{"parallel_block": false, "lr_head": 0.0109, "schedule": "wsd"}
MLP neurons of a small language model. Each row is named by its layer, matrix (up: input weights; down: output weights) and neuron, and shows model dimensions 16-271. Each number is 128 + 32 x the weight over its row's rms, rounded and kept within 0 to 255. Numbers have three digits each.
After each neuron's rows, "fires before" lists the tokens most often just after its 100 highest values on Wikipedia text that the model never trained on.

L9.up916:134142119146067156205134088139141121120157084213102109095161124130124099098096183152092092139096180091125062109148136075118078139114109079139103128137074180115124156113128165125135147154187142117120132077159099134070170110143117090139112123080124128113094148122227113179123087156104055140123109107104091161080104130136132164124138085191136100156160140102116159127128153194152116161146186137139106118120151156058122139162106098084164168139118166091106065187117117138119147135108050145199139185141158162082092144124133132125061160118123150152195121153098157114136140128093118147102142135076130140059189143115124149156140085121202093210184111119129158118120117110083099141136118166124086154144175154127079079147114130141156136152082135128113139133203059205144120068150134
L9.down916:171177117084123133114096174137073130111151106082161145097113138195099155156153152082124105118092135118098154177104131150127182173122095100180145113162194075149120150200108105122109092091078122129143098143136164190118151091142084135146073142079109138148190135131123157097146147110145145125160115123132105086104154164136081120157089134092108115158110195097160133088191130113167137129118187131096127138138120077197142161096107188155080091186141188178114157135152138088094109164149125158106090090153154076072130148139157148170172107170101176134144101081110164136147098147183152096137111135130145140182067113135133116103139126075127138054154141108124101119182152111180159175118168197147112127145205121091176072110119093110078090113122104062141136146105130105098104113110193
fires before: " |", "\n", ")", "/", "."

L4.up1137:156104157107115131105139072170133073085197114110131126129160099113098114129119164164137023129163078112183119130091118087135127132131133117192125153093070114108108179187110143141154209112164121140152150134135155082102090155120155143143140128200151131136146161119126155159152138145130172095095043100175189168137149117106108123106144127126134110142143129092097075072117133085118124158173125127141141138144138202153123135087123069102137131106091106176094159118154148091120184075055127086186169099155086138165110169154101134133151173155145161123132165170136047182108108113162107128150110167161082093076184120134163129112116135182139140159133070115156168100118110088111103150085068164146059150100155145139125113176153138108074146103115125157142068141073124115112116157092115
L4.down1137:103135182134118128107110090153099127098093098031180112164135172125080131084119118109087135114065145143130162154120114087076053094136132130161099154133145147119148149117118080139122066146135107109166151101149101144140108139124124125166142157150122169143093097166075111131154165119127136062203123131196070171174193122124106102125143149084111119161092142189158103107235094126100153114155131144117147085217152153136095116106128092129069151170093119128136158129166104149136113135062183122071101147145170145102129094098169129114074112140119103132114166177135123080155193127132118102199145130101133135139122183137082083117135154124170090166176105114150090140062115170048120132115132186150123125176154101064142096120113125110128147096083131188122181083220148142128191149154130
fires before: " a", " the", " \"", " an"

L10.up113:087144144085124202094127082160169122176055110160118118174161143159140095136126132049156094109151119182107096152125063183104171152090141094174095171082134130124094168115118166136155094111128132098166129067126124099102075171118145120111121119115152085100138232119135143171143118142125113071108094111187144117136129147153154154092119115199106151107048150107066144092135180124076166139158145110116093122137148194110099113154136082147107161096139095136062136146099094100120131132163192124096157174155084108170139114191164103115143121129134127139107131132151140138075166124085159172122189165171130143175171143118061075135096118141145088140159178158080139125125109139147088140122122123116162125074103056188105141131106101096124132128124111109104120198114119135187216085109130
L10.down113:113096161135086128160182169084132161126150044128106067128142122147178121178155137138183106182163113147149101140084133129147104125158178135120111092110121117093138176117128086119170162105168134139070118195228124102203124180182128125147119156129172157159127141178138141110141131160111191144052092164130082066081122134158108118134100128088167064134095103159099065094124087110097143067086092180185192091134131114162175107080182137144067129120140146165122131143118143162137123140133174130141177124052153083124081138151065105121045170131076143150117127103191091129150126156141111140088080127154126119101180123088101082107126096082144110157087105124123118123164159141086132112134122153133134129181090121097176137110095083115106083106142088150088084148173151113133075113098172
fires before: " by", "ed", " in", " to", "ing", "ent"

L7.up844:092118157142090153159110165229128098144145069148150103119144177212139115129143147137090118136144158130074110082129133082118146133080162170096128154127101112053146126144193135140126069138113132173179103105163095157107160133100142153141124175137148115151142216090132086186119089116151112118135127158160151158141132116155175099134162132135105180148076140076177103130087165111100097174109148143107040147163138164131149100197128098146071114119137079148124105118082146087169099104111152160139102149136142094113142139109122142149112127148128132154139161129165081147134152127097102119129132155113140167123136117165124168117197121161103106144163115099084149124086144206122124131127033161079161146184151150109157117113082112114067137159103017082071148201071166117193149105125133
L7.down844:149122191115133082122156093106096152108150211094095192142110102134152108178146116146124132152075134185122121151144185069099107143140096177130136120081133145102157161103120126068143128169134114212072189153098133078138116146174113085146124102155134109098191098118153178147087134065095142148078140052163080097114149161153131119133110099068123140156096135110160087117093128118155141176152155131154128101135134081102178116121095094116066160112127156122086173172159187141096146075117118129055123119132124094161124168110094136141163120130125153126104072104131117102126131090140170050141184123161118130136059105152107096120130168087099112108152101109095121102107140172136189134134137074100185139140154114144146203090138092136176109135099089133120105094142172110158074081169119
fires before: "ing", " of", "ed", "s"

L10.up1091:120099109129123145191085158175129073152194132145129126146128092216212090103119123114080111170150083127147093145095178187134097107097131189092108164124111155155116103127170121127164104042150118147142173109202118149087220117100133157114149143126160118124131174122189153205138086099153129150092169104164132102086126099138184137141126122156126085155100199163139166123108181128179106115151122177115068117085142101088126131160045097090095112152125114156093110137092100112140083146096144115102134161161127063146082144116148137162152078102190155123096190126140103184115135146098182130089095118135109164124087111099084127181067124166118070174082170144152161133115130099135125120114071124123102186107114187150159133091098091125160101140073094152112122177109135103112151170076142
L10.down1091:103151086088163125084105141180134133123113151105122152113140096154067067115176043118150076123060149130066091117155123119123149122145100129145056144129157163105165068159123127155192134134088145238155135104094139082197096108137131030122112100136084110117120099133119093073145144119119085119135115178150131149109102136134144150116189133153208097121104134186090171141136088111118152153113137125108143107133147098103136140171084185135087093165096125099086159094143111117114130137183092122067137118131142114180174137107125141128105112101127140153170121118143156148119190145067104103110131209091105141092176133151167154122121097149132119151137098144174081124132114130067084166093115116156164166160109127192143106073161121179190121200139115121152105135103130133099133096109074
fires before: "ed", "d", "ing"

L10.up360:124111134142155146137164106134156154130101103181097125158136121110095169180075167146113215107217123153140153142141142112154168156110151110130126118102142123152184173127156139196127114105163122142165161086139178132118116114119084164152112121131100104156130172160116136124099090139079043101128171132138146141128127013080171092116138124161123099140082098127157131214124136068135065107136101134119144125156089162090078099151155164059149135143095130145121138156084079110108135143151147172079140159190172086153179110145138147151124112118125172086116120109118105173150104119084122137127150106119149163098157142098166177169180085137144131148095185190142127115097078089131141101055119149166135140127124149110082111096041126137097134114114149115054100108128077196143098115168087
L10.down360:160164105154153078156200103173168118155091153189136117082140150135159144069117162141160131113139140149125154107168154159126148134120110138144146104155081131112119107119163109132095173126136134089115096102150154103098148056120144118152114116093113059112124153128131162095160150160107126179154106170119123086107127129161127124162169118133135148110153105139185122134130086078149118094144072157117176180111144146154124153196220098121071131043113152119158095164098090119141120157122175107215048131179098104054108191086081082118193214126184135148136083106186183103096082142090125123076158168107066113171104153135116130134138095142136157159143136133161149092130109157125153141146083102122161103137100167137142214120084081136125110064098101176113139119157172155120126064224096
fires before: "'", " 0", "′"

L7.up1043:146111129070090120185071148147098092129114073147127112179168154151102188153076187131174141144158091068174072127116122153163106144079132063147156167109134155074163089136158080139134124136122135158169175068086102108092163114144114140075097194104137145114108152125091136165109096102079157071153139147111125112091188143147137118127158142170079072156131181103131202135129123121148125152104128070146193140096108092073154158190053160170211131110078096133141143139130122148106130083070107109139110168134138129122160082094122088132149102148083151154112141216143134187101130160119146148118142109152138125124138093136137120134089084132185117107106102128102194150094100102100095132091099119133149106097209165172138131117136123054105105120147090069090127219147167178110117161078174
L7.down1043:124155119128198150172121163146154093152143160073122121142083111139083080134111105087089094099071124170202140134149149137104153095159171125117154071111153161128124133096104107117175107136141174093134167122118156057113166187123096149097134046113101108170105128085090129136204115127107093107151136183169131093124117103197112148096114178138114174114150133089136136172130163156150137142139188101087106109099145124149148088171095141166144120080103106087251130194135110069153095110123119144134118109120165132117111097150164143097121063136146149137131153119129143150121123148113099079152185155185101114083113155161174117138115085180105128188139121130139113137118115101164072087174109111159128175071117144138149066133150144181128171127119087131126086093118053184121136073119121
fires before: "\n", "-", "|", "===", " ", " 3"

L7.up746:094116176145083128112131125135134115150150142109164053059131151146122152117105162153126102060162144160125151088081174144036104133134104103127132141128123108169115081133120166191111191108078104130167085148101149088112134152130071138079148123112137143164137173171145151151099172156115201115133186106148137124066112132141100150139120121129117117127096211113164062098128137110162149072065143169077144091153180161125133173191152117158163172153137136129158124136057079112188075099114049072129163100144040067177140146149139100089126103135150152147105142127094111154186107130113125109088154160081117126098125128091101137119177097129139120117114096171114131120118043120107106088122164144180094143097125173118171099094112170129120132133134110112101111160124082158135169137165098
L7.down746:136139099146138099034184129161139118099085083157080154154197154099084099113215164144044124190136166178126120125121075104206170130161131132135128117105137043091100152085100117138099142154085157127125157129108106019139171139081128126098139111132163171115059114129163051180170078106128112078103137142176111099156088159136089152132154110157132133129086082114153143170085135102128116121076137152143133143148111178140137086098148113160131164116106137113140134111141122140139091115128076154133075138138107138073154152102137130213076133131103100095100099147135102124169096084150103138156084128120114078131126149131126156117151132149140108137191108122184111152140060139149157128152128177141129137144107115185171092175158103084141117174146124175193186140139106143117075191140150
fires before: "\n", " Hamburg", " |"

L3.up250:139175119150085192181109144108179126132123089135156147096110114130069127156171144143131097134156083086099197155147069089116108144190128143118116081134108145138081068171147147171083147106150177139099125137142106074130108155121140167134145135103133117175090175131169099170112141183101102093111114137111129073075156138101125134079095167063135154149093173119115116109142186112134123105082133120087101137099120108000140129146088150197133092110134108126108085128134126166123170139179158159098120173135114089149110089124139167164120162104101167124077182135128115149149142149119105077125115114129163169090165144137166126187164152176123196098121159070116161093145102072139103149176140129145140139106149094187092145165089142070135114127086120060149107149157117167120177057107178
L3.down250:106137162095107148139117154174118143159188104110136135109114161167122095166118096113116131131084185097225108081126100074168119105141149145091102082151061072128084107154140160134123114102100082142104114110152140109131097094160125071137149114135112094136124146157125106144140133154176088110111114151162132160123151090128036046142147140164173157177093155119109108159191116160145155117175213143126186078138111172143138128137135183165168149165162189084113138095177092067137142154105134173079104116142129165113134077123111151113083124132155045144115137081069128170159107102143123105146115117137106109131193170126118089133129144076179094131172143071142152095093105165123056125150164204137126181070126175145150083153161139143082132118105134160098150092129172159110116107153107
fires before: "==", " ==", " of"

L10.up671:089128104167136130157167147177164150163082101104070163126086135157114062097117195119175143145143149146063130116128155115134112159136153115141070108092104142108173163126184154182126138105163105095175183097111105097156141168133104148130157101153132158096126130194115113150159124136104125126139105126191128119137140072113105133087126102149159153165081158171111177133135139129134102133110132154110182103146142134110178138109088173098186172124152181203086098147091123162138165079095094091124181122140167144181160061148081123145129119122148180112144093087113173127113165144072117087162182158121074166110166146118127131178172101138141146115078119084117100061074092067063148105151160110140142126073138148099118081138098140139077011109124163145147095154074122180087154112183171
L10.down671:164150118126152142060118122135122182121140141137121126152132140096134137118086115087127148095111108112164210134148100124085172147133060092182103132063150114123117078144127087165120164115166142164057110116125097164125108174162083101141150156124141219168148107160175065119168112159110119141107137154150145118189048166185124117097068074124137160054121110124095100173103149099154096160121116134115106076149081138166129133144168130162091089101109183136099179113110168132086162070055098125161123159164111110109163136106115132158124165120184210091206161097139108129071048129129116080131173118075123120081179131083144118159190101118153128130136157101178118098089123102103162110130104116147195127107179080137108158121121142119150120085163093091128176111101157163086120119172184
fires before: "'"

L10.up1261:167122161157118131111149141234140122111169100122173135088129128146103132095180167163138092090151159096146120111090193131134112181196170154155105140162123076142117125162091134096147123125161070128070141053134199123127125133130053149109156078090164107119141119151111071102106154141064098102155119138096165077135104045146122175090136148078073159144189170123177170138127197144177107130080144133109098152051102110124171175126129103110096087204137138153187126094124127167181138191090089100156089141123054080153119157121066141127103125138200192133088136120111148130143159108097123169132118140133113174105106128148107126175120119116135159091152125151114119088183148142115131118096084141194105108112192116095117108127084082107155139104144137083039096165194179138141115135146114
L10.down1261:081111139122100164157097159148170121140112144141124108143139109170109146168158140069119113111140092142128149132121099166120145089105143086145115128139086072089126047138132134154132114112185126165123107132166150151146111129126134183136152085131129130132165092115119131135126155155106110092138060099140081100198194134073100118122145134074126119072015080145132136143148051101105133176179160104038158108145133160105038163083139087150118149120098146106076076079160158120171081201117182180175103158177198107101148101132142120178113161129102117119131124122122123188095112104112149055142141145098121154178113165159118089150132161153114096094120144129170093144103091111071095155076175168134131135153166144127143119156168110094077067115144122172094163126060194154140118142093155
fires before: "\n", " |"

L4.up635:133167155164085154067137154097197065163096096142123133129130132110098166182153139134159072133187118113135093097167104099106106149093149129182147113119127156138101209146084135140110139119096108159119158138095149187127082078110134133138133126179143125079155089110186085159122105153120140107119155170136156135054111145054134110074114106043148149168151122164149120127127087123165134154182119098085144153111108137142136115111062106088211129155073083204162096151093151129096131151123093056103147194105108141171119099185166083142113128169053139114121160124142115147094145124098113088228151179131195116129106099106102178171118181154130108230141109099082146179148122105100121149122120137145113183111152126125108088106117171109122126142148105128121088112102183150069155057112144
L4.down635:145114170137161142119118145110202141124117151101069182143096123095118136121141136093118137144112147133094116121139123129107140118188168120217103149137082160112101156113122143129107134118113165166165160188132148137036204152154102144098140134141154140125106155119138155136114104119110172184179128164132094018148083158049140117088147102207138092141133103186104131164096146127124082049129139085122150077127100124067161159091110113092123106161167121132117126145126139140149124156170110140125107182097110088076153190148164125201147159107125125193156111120086094117104105113116167100136092146122199090092098110145166135086159131097162111153106113129155113104105184142139162156145144156158173137114094211125131164173092105141142183055104071100086106108127109194141153107145142
fires before: "s", " that", " it", " the", " \"", ":"

L9.up946:095159129130130136166142134114112167103124137110173145093121097147114151147126152075152130141185149029133160126105145136089130156056158129110141096113116108138186145106186137136121139101198173150185079018149098114101149120128150153158093125098130130106186147185099162163090135125131128141130142157102106173194118099154129108092141060126161095099141156117193139161114131079147120131135104185171115129057091115071088147113136143112182180098103118181145119132051083153178094114110171119176135167120169151143142087097156046171141111087143159140147119166124108127048115121130149101139152143105132145036160145176141153090151078101184176146139145174089147086121081124072080147158135132181121180140156123164104081174089166137147100118116150119117105124158100162139151080117154
L9.down946:193150128065178138106104143128108167114073093125092134121160164151118173132101111150163118158118055142122129106139196118088104198139133180143184119129138160136134115118170102113109198100148122159183166125108159125138139086081118098150098072099189177118172155137095172141039152089109140127108132187136121102119141102115134107142134154135165143129171186132115172183144109142153082143149204105115131146131085093115109121041115185107119142143091096103184157201176134049074113117153075085106125099137041216137137160071125172158134171121091103153124156150173147133149125209124136104152087099147112088086096142162143161191119163143127146122100157081092099114129129105123116119147105076151150087133129160070110164161150137148118128136061118108122155122162134161117140103165131
fires before: " |", "C", "A", "\n", ",", " /"

L3.up142:185129069115072146104151128182139091064138105148107075115200090163099086137138176095129097106130136133086119059177132152159168152085130118113147094099063114114170161195162149116105168137142160163149168101169194130104152095157089121120146150148172142040103159134170083151139177142053188130104165202168122088101100149163093104102127113116141140053151146135086132157145101157136147150110124141132128120143082143131152141082117097141142146153076136165111083123107140098085115134061119110205060149133154143144148128130136134118153100074128098172126144145142165165141140144145148126203199154188099154109129160104158137143159124127144098133172071131147157117120086161091142166097144089159121144110190120137135069093127144139040037177131141086146128149121139145131123183154148
L3.down142:075106066116113096130051155118103133162135113093158161135076159119155184103053092149071178123145097155177132118099140128130135093140128096152156160119143163130142097099081175150073071120122121069178098104106125115151109178143136137137173152058126137164144117068092164144173113122144124111137046197133114142121125121129146140152154159117142082109105044131126084146210084148089170137164166144127148153120137092207131094066065154129165098155098178088105138182118141164117140147116121114105101091150165156159084139149139134115071120146183174089136156153148077138084138146128086100085105163156139079150176075169109119125109167101150169182106107108116097107144150151130082173134231114143108086127098112155142102133122125086179123102078085144147113113164071169151157182096128
fires before: "\n", "-", "la", "ock", " be"

L7.up854:112120119093117187157131144140071099191127135068087142167083155150037127103149154087138080167099108058152118177145073126062122206150099092106153109136045118093107115213120158128163098125142092119173166126106119147154131173070107113094115194098133125128145127165160150132102099143155146142137174095141134158128164119142163137088135136096119146111135138071105150146137137123140161151110183087088144133097092117107137081101076110123175150145086154147132135095123133158125150088104158081116199146091151152123104183128139144194131109154058135181161162138194135176135121100158095087151107163156109147152195135110177151175129130125102137152131099131075146098107151124115107085092140178074122116121148163095120130140134116095156136126100115140083198173164101179145133086101163
L7.down854:119149124092118097120165104114168176139110089138161121109143135136128150106136141146097168155109142091133150121134109093158144148106116161116036096136099156121110132132102106135115063110132120128080082190149120141126143113062193114133094148115169115158162135109171140171140159132120158145112121103173167143167077117129166147114158148097096138140192123149120137091087165183155148132156118150139165115086133126125155123170114127053166185100104121198120104103209102086098118145148087172138112052141143085136128109100118146108150136148059094118140088138127074125139134079137104181137138151107064136123207188107159094161124081112136124084081143090111191107143158123087152081061143165108151176121111098166169140145150148085085159091136177081097152072177124153169110180139111
fires before: "==", " ==", " and", "===", "\n", " life"

L3.up839:142139086146142118119144116160188073141132125115116134190089159120104174112075114127178059089194074095136150115173044123122091158056162084177161128072133133123086159189123154113088163119198140128122144136091177115105080093113178152138176133192137135087149088124162108128137134158127096140120087106135156107118146150125184104095114128127146160115181129164119159156131133084174103088189178107097156159128125083153157110131120168080143108126098106168145087175100134163126160160065121114087117125160054148182140156156168156142099164104098146121178131114159114176134146116129117146171166169142145093101123098133148148122181125060167109255138070123156103139130136098115086124094124145142108119122148136147117083079160120089145119143093104105132117155132212171115156142157181
L3.down839:156199150187140165162150159143140193184148121136091175106052143134119112124145200170132099139091107095102129095177097103128105129132141145123041161134083169125124084085110152126124119094098149138113143103112130157132169136125134073157137164170101127152110105150136105138119046162150083158173116137160100103135087102112176133088120176149133155142170158112118189171163140191099113062089126080085130097156163082083098087072155120096128100155121115051134098091117118068103124085132106158078119143103175073116127116137138120134109089150087167137089093097174161134123134148088134065145171143116151143136125124136149089137171132131135088097172137060184071164104167105156170132190138157133122110155091120158139176136153079192134157180177114167098118118172134157123072125156145
fires before: " the", " that", " it", " \"", ":", " a"

L10.up355:147095143110119182176122105173209154161094160157078107190167091097133086131150155164119100151142117086040145153110133131130155126135153135189146133173093110122137186118186101174075173102155127188138188102140143141082128137145124146135123142158119120022131155105210105155133121128140122094116128135148091135135082145131117104115105087171131126096132163077092152179136151143071120155151136137082067124188122135104192080163128151183133106121151133106107130158085101106134122141045191101110122138135068172199163104114084127086133125122119160144099180095074139109150117148151134113154110121137106115158084126089091089134102110157155115153161098136105105099153142132156103115115088139132157150086145121176146115105120081141123081125146083143081132130079139159209129109093124
L10.down355:138164115104032117117140099128076132113119173166178071136132135089136166164135154132141113155148115166165105177096112087121121103144167167161147180135117132124151128148156091117143100179100114161077086083142137101207126135099120113119140131104105126098177140113174118152155155149083120085126122169152072116075056150130131151140104079089177073117110164108153084002154034157085097208101118124160107125147111103102137139104154162141135137170150100080148183141164133109129170131192095074125107125134134102119113130050140137206139115175164139136134157139152126066086193129148121100154113102156130127109119140187095160140109117133161105148164108101097104083095139107158106157149125131081150132130186113121128091182160120097169074102060147140142138105141111089111167174119088
fires before: "ing", "s", "ed"

L7.up537:113092106101082145072127159190170134133101116142139163077074133122100074112134138156199159070135134118111163112142146140138115153091133128109104141115049087089118099079153160098143116136144171120178170149121209133151129153102087131104212110114121175109101136081137096136135199063110134140120140128116117125016154101107162133076093132103110125125128109139196181125116125118144157122149087098058091197158101141115158159103074120114138135147129120159079115111140134084165114102132210104077111148187142108192133102151111137071094174115139141151120058140164139169159202164098147145094159129142145193119177223118103187118136177087174126155208165204133111134080162087096130093066094129182096077090142111107098096139106144111066120139117112104098100175115172148121123154094178
L7.down537:164138117111120143104105089150158126116096116150137117076155140064125112075107154133145133137184154080108092085130127167092138130127185109168122141100142149171189169188176089117109118104150145162112125094134123201145104150096088128145145095200115102127134147179094097083127022166115128149182140168147186149157118163124144059169105097124131086089155105134073163171100137123134050150103178120162072094140163141092092158176049126141091145106144082154153115147097135105072143113098097115095159189100111148090086167141211117189127061160136162173181093163132139074082145092140142103136165147112128146031138115134141140153128163112097149137062163166127116101150129095139107157138118133172103164114147089166146172145176143124128105140111181125125113144091111142139118127111140
fires before: "\n", "-", "|", " United", " election"

L9.up68:106130120124147129156088172173164140163125112169061115072087116165111166156169165126177150176120109111078094112103159121102134163046139126177132098123121094107122167121161144145133120048136118119145133112129109120091145079145085165137139118155097101106091132191091060146085176130063114154103146104198082091086173129160112163146166084149091143126109149100183125140135133147183158113074104126109149128120142158177191153142153140135120164192116115130153088157072118175185131158170123132170146161130111140100095112126100078182115193159102128125110148144131095174063131176089109162135150136113108127090167108135211188177178090129180165074137144114111086093108121111095103118130118071124183099112129135123116104103060177052081055121137127103103125151152200158163168092129205
L9.down68:187134117155094153141126138122161201124147127121152118162111130092134112150107156078130139093111067138138113151057149136120065130182126072181116150063185088082111125150186139138159143148175148139141120128192162163101188123161146128108117113129106134150131110125159166121153229112182103141140183076171050151093128145142129157153091139132103085098090086157116135176244134078119140094153121115124124094146129093162059147125123131129084095176142140105093147168145102164139159118104165140117171074188102112094100136120076129148118137124140184136184098091128102150121146150137103148118147165133154121076110106155118143166151118059101118107094070133172136145152172159172170138155156093126079153144132162123078149147136126074099105074066119091095129140074118126143103102100137
fires before: " |", "\n", " "

L9.up1215:133089120132140182102149165150124030111118111107105111127159191150111129097092167135113131121146134105116076119161149141095188168126118128114140158130080137105158154110149233112134155134142157173168112101133154129186133194087106115143136134155131115137099134145133122153110053141167149122103109146122107104087157125072194115080141166059140093159181089136086113156111135160163124131110136138128124114133092085114131080207091118053126159121117170153135152183108123092149141188080161094111111119188139129104160134120124155053095126092062120146137185085195103163137113139067094110191138150109178222151161111108150182128158144135141122138179157164126110080059138108138116121112151101156148095135169084129102118123066151069036157122129123056079145135173076173158133083120108
L9.down1215:127101137140128094156117170123121130101111148130084097089104133160103119113069207133151120090137158076086057133119109106110111136086152143077125110083122151084138106103133150150083148176101124201154074122081126095115128121154137088127094197176143089118139107088175140146130153132100152133184099153125134143143145132124128119148114085102069095106136148155149111156175158155153194047176116101077155164128180154161140157188110080175124136146119169132157184150139114130114118083159146207090119098175115152129150144101101112153173123093133130119148085135146132187104180168157129147108092174115100119114074095109144117098086119073127168106138098105209089098108097136124141116132207112121115168101170114089149165088140164106090117077192167095097105104135160110128104127128187
fires before: "\n", "-", " |", "."

L4.up972:169077130123117167133169157151146168118105147140104091103155123119089121112163102077145144166143166108105085077141113168116137131121151126145147184122070148082097141128123169114135139160103109112091147110121149091145172098100147128093172156183157113061125162078117108073152109132090096144160076090104087136080102113124121166128141126106142151123102174075148148091124174199187129121091124130129168148171169124088101134132098163091181115141072174206115137162115114166122096150067116097177117134157117178182107137114119139152122116161088060116129125115121144141088139154136148156158129130079143155105191143122158169135112132149156162061162111154126098096137125074130152100105093134181184115123190122120086052162068161095139072117103131105138088193053084216144148136115151
L4.down972:113142105116153105112166108139134135101128150121118164120142080157134072140069161103179065065147135164176129115174112120109106133116134036100132084088120115213124100120097140107175111190118074153105087124133160139144084183133128118140090133126093127107116157082141113070110149122146149131185102207059143157127154167121120123155056083157149131131164109170183131112164183139142122098127132122151141071119107150110107121077089181122170140169143088076166164124099143241115159120117087137111178137187102161134109156111142145175128139117133115137151123140136116120122119139113195106119098083088143126122137141111125127163145125128126122124106157123114142080136125190143140141097134122204165120079129066072100160155144151113146086154124135072166217115133103139066115100054107
fires before: "\n", "-"

L7.up932:093144157178137182143117111141174094157105196116160053085125095161094132114144146154139086191148103097093092093114108141133119131107126109165138107119119121131126169178161149153144151111125074162197171120147110156130104117090127103118172103150160159084133165152142121186093114099176173072124114168142171082074142131109124134102171114138129137172120185157153155176132133155099151109069141153083036119154128115085174115120151078172107114120119105104124051145162131121124143120119115126137104151154078119134165109097149161144137118097128115134116159102078152161088109110058118138107139194150131125144153141137150145183140145116102086190138145195144152114097157142144086130076093107110107104094138134128110174131062086092118096079144099154166047135078156144192156154074137
L7.down932:159159110099140185127131115093089149120133145130103098127129077140167137183084072133174144095137159146154078104156140104106139105126098114130190124191040145134193143115105131093148108094142133097141138163149171103034087114163152144108136128112100129113145138093159062100081123151128099113127171130175120088102089111125140167189135137091127148133107077196086149089122106084159164134160104126183170106119060127092169118119144104121160150184110135125117166161148103144138150116148142103107128149152149098113070122066139184195126144152101111155131109130137122087109101082098164116142148108144096134169056145099163140076093155095127116091141143152068150091184112176177149152165094145099128147118116124123125121191196133234107133139206110167116096143132083058127161142126152
fires before: "s", "ed", "d", "ing"

L10.up974:128140117099100167160110165112219124101156096169075175077172074138089147109140165139128123150108134076165176028081118127133139173053178087121126161115028110169124141112159093119138147145114103175164122162124148095110124111066071124150164112199134103133040157147114082153134090177168120099087165148137128089143089140113123128130108067111141160089149133137168151128131169153120128112075085160139182170172114092107133103167133141088114160115175168113105115112141120123162121099144185134144111169128147119174160146096155158144099110085110100156200134136139172184075116145179115132144113130123150190106113141054169118104152103108139083114159118126133135125112182146151124095123132095138137149124153157190089150072161103107137116107049065092147070133063149163180102109094196
L10.down974:127138104156165149150117107172117123108130097150152086119146200125103137101098100189102134114181123156090083182158096141093121126126115098131095106109158152142164100159102100201091173107122167104128062101112133141137114169200147101115144134057131135091135119118100079141104176108126090167106068124148171127102073133102093125111102140123108131095088165124117137103227086151184080107086202076127124126097100146124115158193175123108168124062083114159142079137142139171125124135122130120205185109172114091154068119137118116121140137108185160147175118152185150082186132145117133106109126122088047110127137104129127011156080125165119183146152123203092116137106149146053082146112172168134079110056165146123131149142188116144150080173144141153131136153128142137128141145161136
fires before: "\n", " ", "-"

L2.up30:102143152128092159127181147095170111156157095146148057124093099130104156159182194144170103146134138130145083156117158118040069165183148106139062080094099125134143170160162181101122136130118168135154105179093119043121120131101115103141146164143193150156087132130096105095071131090148158128160107160114127159094118105163157155156172104111135129109139111105143136177103150146175141105063105151105129168175098084145174140151147082105183128096090020096157124148136110087140077149127182155141110122141101148164149152114138109167084125143145109147147142193072064149089165081128143141137117172132166130158181119138174144131164162138123123134137102179075167140161149072129130114088124120106149080098119142125093094088101155130150140125092116164117080140122112137135125134091079
L2.down30:067195073108153152083154125144149112112116169119110144130176164129145131119198126117064188064104102148158154110199096146124121145121085123124113169134129079087165117144165119190117130138105135161163110058172126119069158123139142141189180148126118112165088166099179073139181159148124139114161140085118079124096131113174089157140134171139083132138089131131115124070163131122166084179152149153143102154160062151147144123157128106086118111140129152132157129138143115078129115142088071129093167133177148114124124112143130081138111136168162162072131094101167180133117119130134182160099111114143120058111168101154076143129235065080134157154134145164144146125151128176132147134104044154193099128152097133138119137128098150133149080172118158105102173163148098074165146190115166
fires before: "\n", "-", " |", "it"

L2.up786:136095153113079103142136125151154102151137126115114117173147133087135131146113149128162113100142118185105185109104113121120068113165158152059123144157146141137153142105152153123182096147194115126128206141112105175114139140111120155083155117085145117122063146181138166197186097010115090174146133138102095147152071064159186147150138135170114120155176167110139175117084112138129165182098166120118155165094113125098127112117084083087130131164097144182126102108185129111147145151138112113134117109110089051155084171109135145095153124163090124086191130092156168162104185105110127115106147123094117083115089167164130121126134151099109162120103136100107146054114074142129179098134132160144096113082103084148086108075100124093119153101163146186063097169133173170110145123112151
L2.down786:116119205108070115101092114158083099088156111140093187180141121111204171130111165157102183151098118143090095181097115120120095180131163128140037110170128141092090045146107114073074086141178139141140108114183149128107138088165152132158104157080115116140113100170197088139195174136098121070141130120118094163112141101163081154110107147096194104119148106121125101132159132124085132180153113080117174054214122156088164084133141170143146159103105180080077092097186105112100149101124084118168139161090171149068100088080095164129049149069200139138135098134109156084132124115089114095115122176145133123127131132111133102151111116123092134140101105129150143144143082088115159130079072145143183141192168111120116148122146170113133127144133089137140086086087190127117101129125145
fires before: " |", ";", "\n", " 18", "}"